Weights of a small GPT-style language model, trained from scratch on English Wikipedia.
Training: a variant of Muon for these matrices, 901M tokens, 14032 steps.
MLP neurons of a small language model. Each row is named by its layer, matrix (gate and up: input weights; down: output weights) and neuron, and shows model dimensions 144-239. Each number is 128 + 32 x the weight over its row's rms, rounded and kept within 0 to 255. A neuron's up and down rows have the sign that makes its largest values positive.
After each neuron's rows is what it responds to, as a language model described it from the Wikipedia text at the highest values.

L3.gate202 [105 133  78 127 142 117 143 138 132 164  83 120 140 139 128 171  76 146 134 167 102 114 121  94 116 133 135 145 134 114  98 168  84 189 147 129  52 186 146 150 149 111 157 103 153 138 169 135 144 142 104 148 155 158 107 134 136 134 118 144 140 144  77 157 128  47  78  83 143 132 149 125 122 100 112 125 111 155 139 137 126 135 139 144 142 168 129 101 157 114 189  53  85 147 153 146]
L3.up202 [152  87 150 121  30 116 116 165 133 138 133 146 158 110 111 159 153 190  86 117 120 125  93 120 128  99 108  73 102 128 148  63 114 171  83 182 148 106 113 143 127 179  92 142 188 144 115 121 126 172  64 119 131 132 166 158 148 114 133 161 172 135 110 116 124 133 146 158 201 135 135  98 153 135 132 195 126 191  48 138 117 167 151 124 173 185  89 156 110 105 140  84 125 116 147 128]
L3.down202 [137  64  50  53 102 143 133 120 100 125 114 120 144 129  50  82 106 125  91 118 103 125  95 141 150 155 126  83 180 146 102 141 149 183 111 169 141 145 112 107 170 114  80 136 165 160 109 162 144 173 149 135  76 190 180  78 119 139 131 183 128 137  98 106 150 171  88 170 162  92 110 106 160 127 125 134 193 120 201 148 130 116 136 176 141  96 154 104  88  29 173 159 151 151 138 136]
Responds to: The word to joining two numbers or years in ranges, as in 45 to 64, from 2005 to 2015, 1 to 6 m, also other function words.

L7.gate167 [103 188  90 161 119 126 144  95  83 109 106 107  99 107 102 127 121 133  80 109 120 115 177 137  90 142 148 115 146  83 148 101 148 116 167 111 119 118 173 119 103 126 162 121 146 124 110 130 151  90 177 118 139 157 161 149 158 157 160  75 156  89 144 184 161  87 116 131  79 161 106 159 166 124 159 129 176 126 114 169  45  98 150  68 119 125  49 128 141 109 120 186 111 174 144 127]
L7.up167 [122 122 108  70 116  95 144 118 148 104 156 139 117 127 107  74  54 139 174 140 136 108 112  98  88  63 115 101 150 118 161 133  63  89 127 104  77 174 127 129 159 139 145 162 118 160 119 200 123 146 137 105 130 130  97 134 155 131 145 112 182  88 114 164 152 125 178 108 130 155 127 154 147  69  79 126 175 144 116 151 132 170 117 186 134 103 173 101  77  83 117 134  78 128 163 191]
L7.down167 [116 128 109 148 163 103 186 144 229 101 121 108 110  94 114 168 139  74 164  81 160 153 146  97 123 120 136  93 152 122 113 155 148 138 116  96 138 119 126 119 180 123 163 171 135 138 114 138 151 127 106 140 111 151 142  57 118 126 137 109  64  48  76  88 146 148 119 117 145 100 109 155  75 125 145 121  71 111 128 128 119 111 124 165 115  92 163 133 126 138 121 100 115 123 102 120]
Responds to: Periods inside short abbreviations, mostly after a lone letter: d. in death dates, e.g., i.e., a.k.a.; weaker on mid-word pieces and table punctuation.

L5.gate794 [ 82 140 135 147 131  88 114 175 159 106 137 143  69 153 160  24 133 161 145 130  95 116 154  89 102 147 165  79 174 135 149 145 139 133  99 164  97 138  74 123 139  42  96 151  73 179 104 130 106 131 153 152 131 218 117 159 161 134  88  76 117  98 137 145  98 122 137 112 130 100  67 128 129 132  31  88 116 147 195 101 157  72 180 117 142 100 133 135  46 150 170  94 170 121 158 118]
L5.up794 [106 165 110 144 151 169 139 130  95 154 132 122  97   1  89 131 146 120  84  68 178 113 153 107 140  97  75 142 110 115  43 102  89 180 146  75 147 164 126  97 141 136 109 165 126 154 110 106 159 126 124 138 125  72 134 149 158 170 159 159 150  86 129 140 181 123 127 155 102 141 125  81 153 119 178 133 154 106  63 141 114 136 105 106  61 111 121  98 132 141  89 170 107 108 145 186]
L5.down794 [113 119 146 118 127 102 138  97 220 151 107 124 196 142 135 157 166 103  99  99  76 137 166 175 100 132 140 111 153 102  66  97 168 168 176 109 183 133  80 145 117 133 150 119 157 125  78 126 107 118 124 168 132 168 130  77 112 114 143 108  48 116 118 122 109 130  98 110 102  99  96 173 142 101 100 155  98 114  50 145 158  82 147  60 116 113  94 153 132 118 117 125 204 171 115 181]
Responds to: Periods that close an abbreviation or initial mid-sentence, such as Mr., Dr., No., vs., ca., a.k.a., and middle initials like E. or W.; weak scattered hits elsewhere.

L3.gate51 [137 108 152 107 136 152 138 122 128 111 170 174 138 147 109 197  67 183 109 116 157 115 162 140 191 114 101 177 112 109 172 140 105 160 114  67 136  93 140 150 156 146  73 116  99 131 152  52 197 130 156  83  52 118 121 147  91 115 124 137 129 100 167  67 118 107 154 165 154 144  77 123 102  94  68 165 140 170 137 175  50  81  99 111 107  47 126 130 152 125 133 158  97 151  77 121]
L3.up51 [177  72 128 138 142 125 121 111 122  87 122 106 150 164 154 138 145 145 141 177 102 153 159  97  90 145  53 185 120 152 124 116  75 137 176 114  69 132 121  80  90  81 121 112 121 169 137 118 159 131 129 187 117 166 147 138  79  67 104 110 194  93 115  78  78 131  89 128 122 123  72 168 116 133 137 119 130 165 124 170  62 160 131 106 109  96  90  66 126 166 117 121  65 108  91 158]
L3.down51 [101 141 143 143 143 186 159 168 139  68 116 154 132 145  95 163  56 148  57  98 192 151 114 122 143 126  87 170 100 142 160  97 152 172  77  93 112 174 125  73 137 144 161 137 171 121 138 117  95 100 160 151  93 132 102 121 140 129 173 138  66 107 148  90 115 121  82 114 128 126  85 174 159 111 127 216 163 200 123 119  93 137 125 143 143 111  89 105 169 124 119 150 133 103 147 180]
Responds to: The word right (right-handed, right side, right now) and verbs starting set phrases like took place, given up, gives birth, plus scattered word-piece fragments.

L3.gate383 [151 145 120 170 132 146 115 161 254 124 112 174 126 113 115 104 175 121  79  88  90 158 130 121 153 124 102 143 104  94 135 101 162 191 119  93 129 149 193 151 190 154 116 134  68 106  69 141 121 110 152 129 116 144 105 128 146 174 123 116 156  87 129  96 165  54 117 104 125 156 116 134 150 144 139 106 130 104  97 134 116  95 104  89 126 100  87 118 105 171 106 146  61 110 118 148]
L3.up383 [100  87 132 144 167 139 138 116  93 178  82 175 152 134 134  67 128  88 109 132 157 127 154 126 178  98 103 133 163 137 115 175 120 177 124 130  66 117 151 136  98  82 110 132 176 117 154 149 149 108 137 103 132 149 156 163 168 189  89 119 123 107 125 146 101 160 110 117 194 175 138 136 175  98 139 121 175 110 142 112  71 114 105  87 134 134  95 173  76  91  99  80 211  95 132 121]
L3.down383 [121 109 131 109 116 122 115 176 255  92 130 161 104  74  98 176 174 142 127  89 145 171  70 129 108  97 114  94 138 108  99 140  86 148 107  89  51 126 169 120 181 111  79  78  96 154 100 119 158 125 126 101  85 185 128 115 121 136 124 123  90 125 164  84 166 124 127 186 193 108 151 102 141 141 136 133 130  93 145  94  97 127 118  96 164 101  90 123 113  75 158 112 109 129  93  95]
Responds to: Punctuation inside a name or term, mostly the period in abbreviations like St. Louis, var., Corp., plus word-joining hyphens (co-founder, in-law) and apostrophes (isn't).

L7.gate788 [118 140 130 139 117 116 135 166 161 153 136  82 150 188 160  85 124  89 102 120 113 139 164  80 197  83 159 159 139 149  75 142  86 129  86 148 107 185 173 123 124  79  82  63 103 192 124 165 116 155 101 168  78 123 128 110 100 185  96 155  95 157 154  94 129 105 165 125 137  97 117 126 101 160 152 102  85 113 151 128 124  84 115 115 137 156 133  71 133 126 109 159 147 188  77 130]
L7.up788 [ 83 167 122 139 150 133 145  83 148 159  79 104 121  48 146 186 141 130 166 127 108 167 133  97 104 154 165 123 137  97 111 115 156 109 102 143 143 142 128 131 111  96 125 109  46 137  97 131  73 128 117 172 108 132 144 140 168 148 170 123 115 141 155 102  97 110  76 112 169 156 107  94 138 140 180 116 121  89 113 127 103 117 124 139  84  97 112 160  55 102 111 106 112 122 149 136]
L7.down788 [148 127 180 132  99  87 115 117  92 164 196 126 144 148 157 108 124 179 170  70  89 144 118 155 134  98 130 178 148 121  68 122 137 157  84 145 121 140 159 117 147 150 164 158 138  93  76 118 127 117 137 121  95 118 142 109 129 142 134 130 110 142 154 102 123  83 137 138 110 157 175  33 156  67 136 141  89 106 103 125 106  92  88 152 156 169 162 133 139  74 175 125 105 136 150 179]
Responds to: Tokens inside names of broadcasters, newspapers and agencies (the BC of NBC/BBC, Times, Department), plus nearby words like booklet, letter, newspaper.

L7.gate94 [173 201 112 115 133 174 108 154 151  43 138 165 152 162  90 149 102 136 144 192 124 137 150 154 102 133  78 167 128 108 117  83 161 161  89 138 133 118 129  83  84 106 160 111  98 164  83 149 202 130 123  81 161  97 113 114  69 108 176 161 127 140 160 168 157 106  80 167 112 127  54  52 116  88  86 101 129 151 140 105 142 163 110 174 159 152 115 106  71 150 123 128  76  84 121  79]
L7.up94 [152 144 113 164 130 123  96 179  92 105 107 169 142 145 100 137 103 136 110 108 108 140 176 106  68 183 135 142 120 107 136 176  91 146  87  99 107  81 139 155 160 147 127 132 130 117 170 126 167 153 127 190  87 143 152 107 140  66 158  96 115 124 134 119 127  56 150 186 121 128  95 129 132 131 137 153  76 108 145 171 141 119 122 159 134 129 120  79 132 143 194 156 102 151 129 141]
L7.down94 [171 183 157 127 131 135 126 162 197 151 148 128 154  96  79 162  70 164 159 117 100 154  99 122 132 128  80 177 135 100  98 161 154 122 126 152 145 100  99 127  93 125 138  79 151 147 133  83 140 109 117 101 102 122 217  71 133 141 128 156 106 167 129 172 127 120 128 181 130 107 158  81 149  92  83  81 188 133 116  76 175 169 113  94 146 179 106 169 146 163 127 135 104 109 145 160]
Responds to: Main verbs of transfer or placement, often passive after "was", such as took (office/place/care), sent, given, appointed, left; plus scattered unrelated tokens.

L3.gate750 [125 139 156 134 154 135 133 148 229  90 135 148  78  73 175 162 142  95 117  81 154 169 148 160 102 108  87 183  98 141 140 128 100 172 122 131 117 123 126  76 164 127 109 112 163 106 119 108 189 139 104 132  95 121 129 114 144 113  74 105 122  68 100 122  80  91 122 152  90  36 141  67 132 151  87 170  89 107 118 129 169 140 148  71 195 106 126  97  95 107 122  90 131 167 170  98]
L3.up750 [140 152 118 165 148 137 178  64 119 119 132 179 130 178 129 102 109  92 134 137  98 112 115 132 186 137 100 129 100 117 127 187 129 118 122 127 104 134 110 144 158 123  49 149 123 111 131 121 155  82 141 139 174  76  71 176 114 101 111  80 210 102 148 100 131 115 106  89 178  80 167 131 138 153 176 110 103 147 105 142 173 156  90 158  99 102 112  72 114 119  72 152  64 129 182 151]
L3.down750 [143 130 170 109 137 127 141 146 167  45 108 133 105  53  92 208 163  86 130  80 152 133 100 171  94 190  83 103 121 151 128 127 148 110 104 160 114 136  99  62  65 131  90 163 139 184 179 147 117 146 120  82  76 157 107 132  76  95 143 190 108  78 134  99 121 154 198 132 124  93 138 146  99 140 145 162 136 104 120  82 110 145 116 109 166 120 170 172 121 147  91  96 160 111 158 137]
Responds to: Hyphens joining two parts of a word or name, as in god-like, one-time, Nam-chul, or dashes in table separator rows.

L7.gate957 [133 168 140 126  56 103 130 133 178 141  84 139 116 121 124 129 115 108 140 134  84 156 108 117  96  90 101 118 153 145 155  80 120 113 117 122 178 191 104  92  99 134 116  90 137 105 174 131 103 161  92 167 144 108 163 139 134 125 196  72 107 121 116 107  90  97 151 156 142 186  75 141 117 148 102 104 147 143 118 121  96 122  87 114 113 114 179 104 157  61 154 145 143 136 112 108]
L7.up957 [109 127 113 152 168 115 139 147 109 126 106  55 202 107 142 138 130 117 152 149 144 139 113  65  95  94 121 129 110 137 161 121 113 138 119 169 137 155 101 159 121 132 101 105 106  98 146 109 149 202 104 192 164 165 140 133 132 187 170  74  95 133  89 120 148 129 133 137 163 143 115 129 114  88 145 118 127 208 135 126 165 137 154 111 149 137 116 179 110 129 117 143 132 133 133 152]
L7.down957 [111 162 104  84  55  99 125 109 146 132 141 142 202 199 127  90 164 168 193 111 123 112 133 137 138 155  80 139 148 172 236 132  63 130 145 122 208 124 186 165 119 113 144 125 124 135  88 106 147 134  72 118 150 144 127 104 170  95 180 106  91 190 100 142  73  75 135 147  61 149 124 179 138 167  56 115 178 160 122 114 124 135 141 139 190 137 180  79 146 118 136 131 144 118 131 116]
Responds to: Tokens that point back to an entity or set just named: a dash, parenthesis or comma opening a list after "two groups" or "two brothers", and the words its, their, 's, between and both.

L7.gate68 [108  76  95  99 118  79 113  91 148 106 169 160 138 120 116 118 116 155 139 132 175 124 145  87 132 133 148  44 156 183 175 147 140 116 166 177 126 111 129 139 113 159 161 129 100 102 122 123 121 124 122 128 120  67 103 125 129  68 102 130 131  81 116 127  93  97 128 135 127 120  98 141 140 141 141 184 102 164 144 105  99  21 146 162 156 144 104 112 100  91 138 160  86 157 138 136]
L7.up68 [163 113 178 157 126 147 191 132 141 135 111 141 143 113 126 144 126 135 162 110 110 126 124 145  86 145 163 131 112 135 126 122  89 147 162  76 158 114 174 106 104 169 135 170 151  91 108 208 156 103 145  78 134 120  79 114 102 105 148 145 122 139 125 110 117 162 135 195 180 108 183 139 214 110 165 166  60  84 167 145  58 145 169 149 147 148  57  95 142 128 140 138 124 146 187 150]
L7.down68 [165 110 112 138 181 101  85 143 106 130 131 175 123 128  90 123 157 100 138 177 185 146 121 137 155 110 181 141  83 109 217 173  92 214 175  72  65  68 113 144 164 163  92 126 100 189  67 155  79 138  81  88 104 173 154 152 135 109 131 118 119 130 135 174 134 145 126 154 100 123 145  94 186  96 154 105 126 140 147  82 131 149  94 110 162 130 128 139 153 122 168 143 193 146  96 115]
Responds to: Prepositions, mostly "to", plus from, at and in, that open a complement after a verb or noun frame: "range from", "peaking at", "objective is to", "went on to".

L5.gate258 [151 116 108 141 162 150 161 160 157 141 104  91 162 124  73 136  72 136 122  30 170 128 135 114  80 131 117 120 129 123 138  43 138 104  70 167 152 141 121  92 166  96 159  73  95 140 123 160 132 106 116 150 107 144 156 179  98 162 133 104 123 173 129 135 127 132 132 105 144 112 119  99 157 105 110 154 119 112  65 133 117 128  95 111 145 182 129 186 163  97 173  20  89 165 183 125]
L5.up258 [101 120 109 132 105 175  86 162 119 125  85 180 139 143  97 127 105 171 149 204  67 101 160 152  99 105 118 129 111 133 150 134  86 130 119 135  31 139 131 118 185  83 130 125 137 111 114 133  62 169 136 152 145 160 146 116 213 116 144 173 162  83 135 102 150 137 128 158  82 150 121 172 143 184 123  95 195 115 143 139  75 129 114  72 178 120 133  96 128 137 101  63 140 104 183 121]
L5.down258 [ 66  89 130 155 184 119 103 128 142 170 108 150  85  96 117 158 107 103  74 199 157 117 133 169 154 110 131  79 122 179 138 123 145 103 144  95 141 169 116 135 152 128 108  68  83  78 160  92 124 157 165 117 156 134  87 135 140 100  96 163 161 104  98 109  95 114 119 111 113 114 102 154 124 162 138 116 150 143 161  95  96 192 169 139 147  95  92 127 169 151  86 156 101 125 155 116]
Responds to: Hyphens inside Markdown table separator rows like |---| (election results, sports, track listings); also compound hyphens such as co-led, single-lens, co-writer.

L3.gate696 [ 64 108 102 137 116 118  21  88 106 112 167 107 176 174  88 147 153 153 149 107 141 147 148 177 124 137 133 110 129 160 148  81 126 137 124 161 174 154 133  73 125 146 176 134  85  72 152 153 187 173  80 185 151 152 149 124 175  83 135 157 162 156 134 158 147 148 140 117 146 170 121 158 117 114 133 165 132 194  68  77 153 169 143 195  98 167 156  78 116 127 104 111 155  72 114 129]
L3.up696 [105 179  69 116 185  80 129 117  99 179 127 104 169 181 107 146 144 188 136 140 149 145 149 129 148 112 107 103 123 116 130  90 192 126 174 130 145 205  95 122 143  67 137 128  50  78 126 182 187 168 135 200 171 130 196  91 179  37 163 112 147 153 131 124 175 165 138 124 124 160 130 124 107  97 133 140 136 125 103  22  87 152  96 157 174 148 133 161 130 113 109  96 140 154  97  90]
L3.down696 [100 152 130 134  82 139 184 102 129 115 134 120 149 134  99  17 141  94 117 213 105 135 162 103 147 112 103 173 100 118 150 127 177 137 167 148 250 168 172 114 131 104 153 151 131 132 112 144 165 118  91 162 173  59 124 106 146  82 124 156 115 167 173 141 121  63 101 122 111 184  53 159 121 115 104 119 111 124 147  93  61 171  94 116  78 144 140 103  95 112 120  79 122 125 163  93]
Responds to: Fires on the possessive 's after a noun (the show's, the album's) and on its, plus some word-internal pieces like bal(cony).

L7.gate103 [ 95  90 145 108 204 139  88 175 148 117 130 117 136 156 175  75 145  81  69  95 161 136 118 170 126 111 119 120 131 133 144 171 161 121 100  84 122 159 203 139 184 153 108 102 137 109 136 131 176  67 148 118 153 105 105  87 132 129 125 131 129 146  87 126 126 160 166 139 181  98 128  88 148 165 176 122 162  68 159 131 191 118  96  78 136 104 143 116  71 169 120 151 131 137 120  69]
L7.up103 [172 137 121 124 134 188 147 140 143 124 114  86 146  66 161 156 110 116 189 132 130  92 194 110  83 110  69 137  69 108 134 149 100 109 128  88 119 141 139 105 131  82 125  58 132 144  90  86 107 166 126 122 153 126 149 108  91 135  88 126 179 118 152 190 136 154 155 151 131 131 113 131 109 106 126 132  70 146  98  96  63 130 101 114 156 158 137 157 137 100 159 143 139 118 143  98]
L7.down103 [108 129 134 125 140 134 116 141 195 122  85 137 161 159 104 152 147 150 202 160 142 175 117 126 124 101 154 126 172 164 105  78  71 108 132 148 131  57  78 131 155  81 105  93 153 120 133 139  91  82 105 120 133 112 174 127 148 129  78 144 129  73 148  57 110 131 121 156 120 144 122 118 124 176 162  76 153 162 100 137 154 102 182 107 155 117 124  42 113  59 182 158 148 127  95 126]
Responds to: Hyphens in markdown table separator rows (|---|) right under a header row, as in chart, election and track tables; weakly, mid-word name pieces and "well" in "as well as".

L5.gate574 [ 91 133 154 120 110 124  80 161  78 172 105 197  86 121 116  96 123 105 142 144 129 138 122 118 118 137 112 168 166  81  91 179  86 128 134  94  99 104 165 131 144 115 130 136 134 157 123 150 117 148 146 115 128  68  68 143 153 131 123 155  90 140 124 135  82 113 141 132 148 120  97 136 102 116 164 133 110 147 143  89 170  97 147  87 137 121 170 131 166 176  95 139 128 111 125 162]
L5.up574 [123 157 113 150 173 152 140 129 107  76 181 129 170 148 127 133 157 127  76 152 127 141 127 156 127 135  81 118 149 133 184 145 168 141 148  73 103 131 151 173  96  97 125 104 127 143 104  99 117 196 123 108 117 159  98 130 105  79 113 105 117 142 141 169  93  82 125 136 127 149 109 172 100 118 142 122 116 125 154  83  91 152 177 139 167 104 154  92 110 108 150 161 137 123 122 136]
L5.down574 [126  99 144 181 104  99 121 123 106 102 102  77 154 105  91  29 106 117 152 120 145 121 136 149 107 157 151 130 125 114 142 117 161 188  90 143 194  91  85 139  58  99 127 152  92 101  71 138 134 170 114  93 139 173 105 111 146 104 152 140 147 110 109 171 176  85 136 127  94  95 133  92  96 129 120 200 183  73  99 143 101 135  79 106 130  81 139 152 181 113 103 128 113 164 109 116]
Responds to: Possessive determiners (his, its, their, her) directly after a verb, as in started his, selected its, brought their; occasionally mid-word name fragments.

L5.gate751 [120 120  86  76 180  80 127 138  90 152 139  75  86 151 144 141 132 126 151 147  85 172 151 171 133 144  78 135 115 120 135  88 175 162 135 125  80 108 183 173 121 157 175 154  68 127 135 148 132  79  72 127 145 114 119  88 128 105 172 168 160 127  95 166  77 119 183 156 119 112 165 128  94 141  61 146 109 103 123 114 181 124 122 201 126 138 104  99 135 118 167 122 142 116 111 131]
L5.up751 [ 86 158 147 123 151 152 131 120 132 139 142 132 145 124 136 111 100 123 151 147 108 161 160 151 138  70 125 124 143 171  82 113 103  93 152  91  89 136 182 132 124 176 156  73  96  91 115 172 204 166  88  80 133 122  98 167 171 127  97 167 129  97 138 109 149 150 196 116 129 183 167 126 110  97 130 126  88 167 147 112 114 117  96 135 101 135 133 142 122  86 136  84 144 128  65 112]
L5.down751 [ 84 153 117 110 140 103 136 140  46 134 143 122 152 136  93 172 141 131 124 133 148 163 174  77  90 148 140 114 172  97 144 127 109 123 122 124 144 167 121 157 128 115 106 158 109  99 191 165 159  98 108 145  94 103 113 127 137 129 142 193 186 113 105 117 149 132 110 157 153 108 132 123 132 152 101 162 146 113 127 105 124 179 131 157 115 118 142 102 108 139 164 154 152 100 109 130]
Responds to: Pipe separators between cells in sports roster and stats tables (after GER, 4, 232), plus colons after team names in match scorer lists.

L3.gate811 [114  85 115 109  84  98 117 111 119 109 131 178 194 103  86 143 113 108 180 126 140 199  92  61  82 167  98 159 137 126  80 118 141 133 106 150 184 136 120 110 158 139  92  84 152  96 164  89 125 160 112 113 105 152 168 183  64 106 146 130 168  87  78 105 158 108 143 111  97 107 120 105 145  69 113  30 125 116 121 164 178  75  73 178 209 196 129 152 129 117 120  99 140 158 108 124]
L3.up811 [171 169 116  68 149 130 184 126 155 104 132 148 130 143 185 168  76 112 126 101  57  83 115 104 147 138 158 150 176 163 145 138  85 103 188 129 106 147 129 112 177 138 120 132 118 114  61 156 119 106 110 114 124 126 130  59 133 107  77  84 136 193 166  97 119 170 168 130 121 179 175 125 154 118 115 100 117 104 122  89 124 162 116 150 123 168  91 112 107  84 100 128 127 160  98 180]
L3.down811 [130 162 122 121 121 133 107 137  49 174 135 163 121  59 125 116 138 140  55  88 155 121 153 129 135 148  84 155 100 114 140 151 145 125 109 122 133 103 132 114 106 160 155 140 186 109 136 142 148 108 118 158 116 107  96  73 138  74 151 154 154  76 143 141 142 175 122 117  85 139 123 130 106  88 193 132 130 158 137 138 131 134  66 187 129 121  95 210 117 155 119 180 104 144 138 149]
Responds to: The preposition to after verbs of moving or changing and in ranges, e.g. moved to, converted to, from 1980 to; sometimes from, into, or year-range digits.

L5.gate35 [185 124  88 148 121  82 114  92 166 113  96 107 175 109  90 144 154 128 111 118 122  84 137  97 121  84 147 134 140 137 111 119 132 115 133  81 107 121  93 124 156 133 116 174 138 107 137 187 128 123 144 153 125 150 153  36  91 147 130 157  93  98 104 111 171  99 163 192  97 118 196 104 140 132 120 119 117 165  94 117 173 162 175 146  91 158 158 139 119 125 144 170 201 116 147 154]
L5.up35 [146 150  88 124 152 129 131 121 101  60 153  92 142 107  97 164 113 126 139 119 122  33 155 106  83 136 109 153  93  94 128  87 201 121 187  32 132 185 174 125 154 126 100 134 103  97 115 112 123 124 116 127 124 127 103 101 134 208 127  76 150  85 128 128 136 125 108 100 162 114 130 167 161 130 126  93 127  86 140 112 109 106 175  91 162 143 134 158 112 111  90 155 127 116 115 108]
L5.down35 [ 81 115  85 142 211  68 121 166  68  90  96 173 172  64  80 145 134 132 114  97 131 159 196  38 133 112 146 120  80 163 153 163  89 159 134 123 124 139  99  57 111 104 114 141 157 112 207 151 109 121 177 112 151 181 142 161 161 109 144 104 140  90 107 128 124 184 165 124 136 193 129 141 139 160 138 139 125 129 107  84 162 137 170  97 166  97 128 122 150 162 173 136 163  61 123 229]
Responds to: Words and symbols that open a span or value, such as from, up to, between, a minus sign in climate tables, or a dash in scores, plus mid-word pieces like C-ath-olic and st-aph.

L3.gate951 [126 118 117 162 136 190 109 133 192  87 152  94  97  79  92 101 117 122 139 154 139 164  95 127  92 110 141 155  76 141 107  74 124  54  59 123 108  58 122 127 111 113 106 117 108 120  82 146 195 130 123  85 103  94 110 144 151  50  79 119 117 135 163 169 105  95 109 129 144 112 150 175 185 150 137 134 114 144 149  71 105 156 137 158 138 112 102 123 116 153 172 109  37 134 105 125]
L3.up951 [114  64 102 126  97 159 163 141 150 105 109 128 137 156 159 177 118  69 104 133 133 130 143 119 121  87 164 151 152 159 127 100 170 147 156 144  75 112 206 154 127 136 116 143 102 134  91 129 107 136 111 141 112 179 106 172 200 144  88 134 146 137 131 188 118 128 102 122 147 161 139 137 164 113 183 138 134 134 144 172  96 170 141 130 118 160 130 218 109 159 103 125  59 175  61 178]
L3.down951 [115 150 168 145  76 123 141 126   0 111 107  68 118  92 113 104 181 132 122 132 143 121 132 110 172 156 138 140 140 141 133 150 156 101  84 134 162 137 113 150 126  70 141 110 153 121 101 102 160 133 152 115  91 102  71 159  67 138 170 103 152 138  82 170 145  94 111  80 123 134  70 167 165 121 113 111  71 156  61 144  68 101 192 175 166 145 141 130  84 150 178 110 162 156 139 137]
Responds to: Final word or word piece that completes a multi-word organization or publication name, e.g. Financial Times, Christianity Today, Historical Society.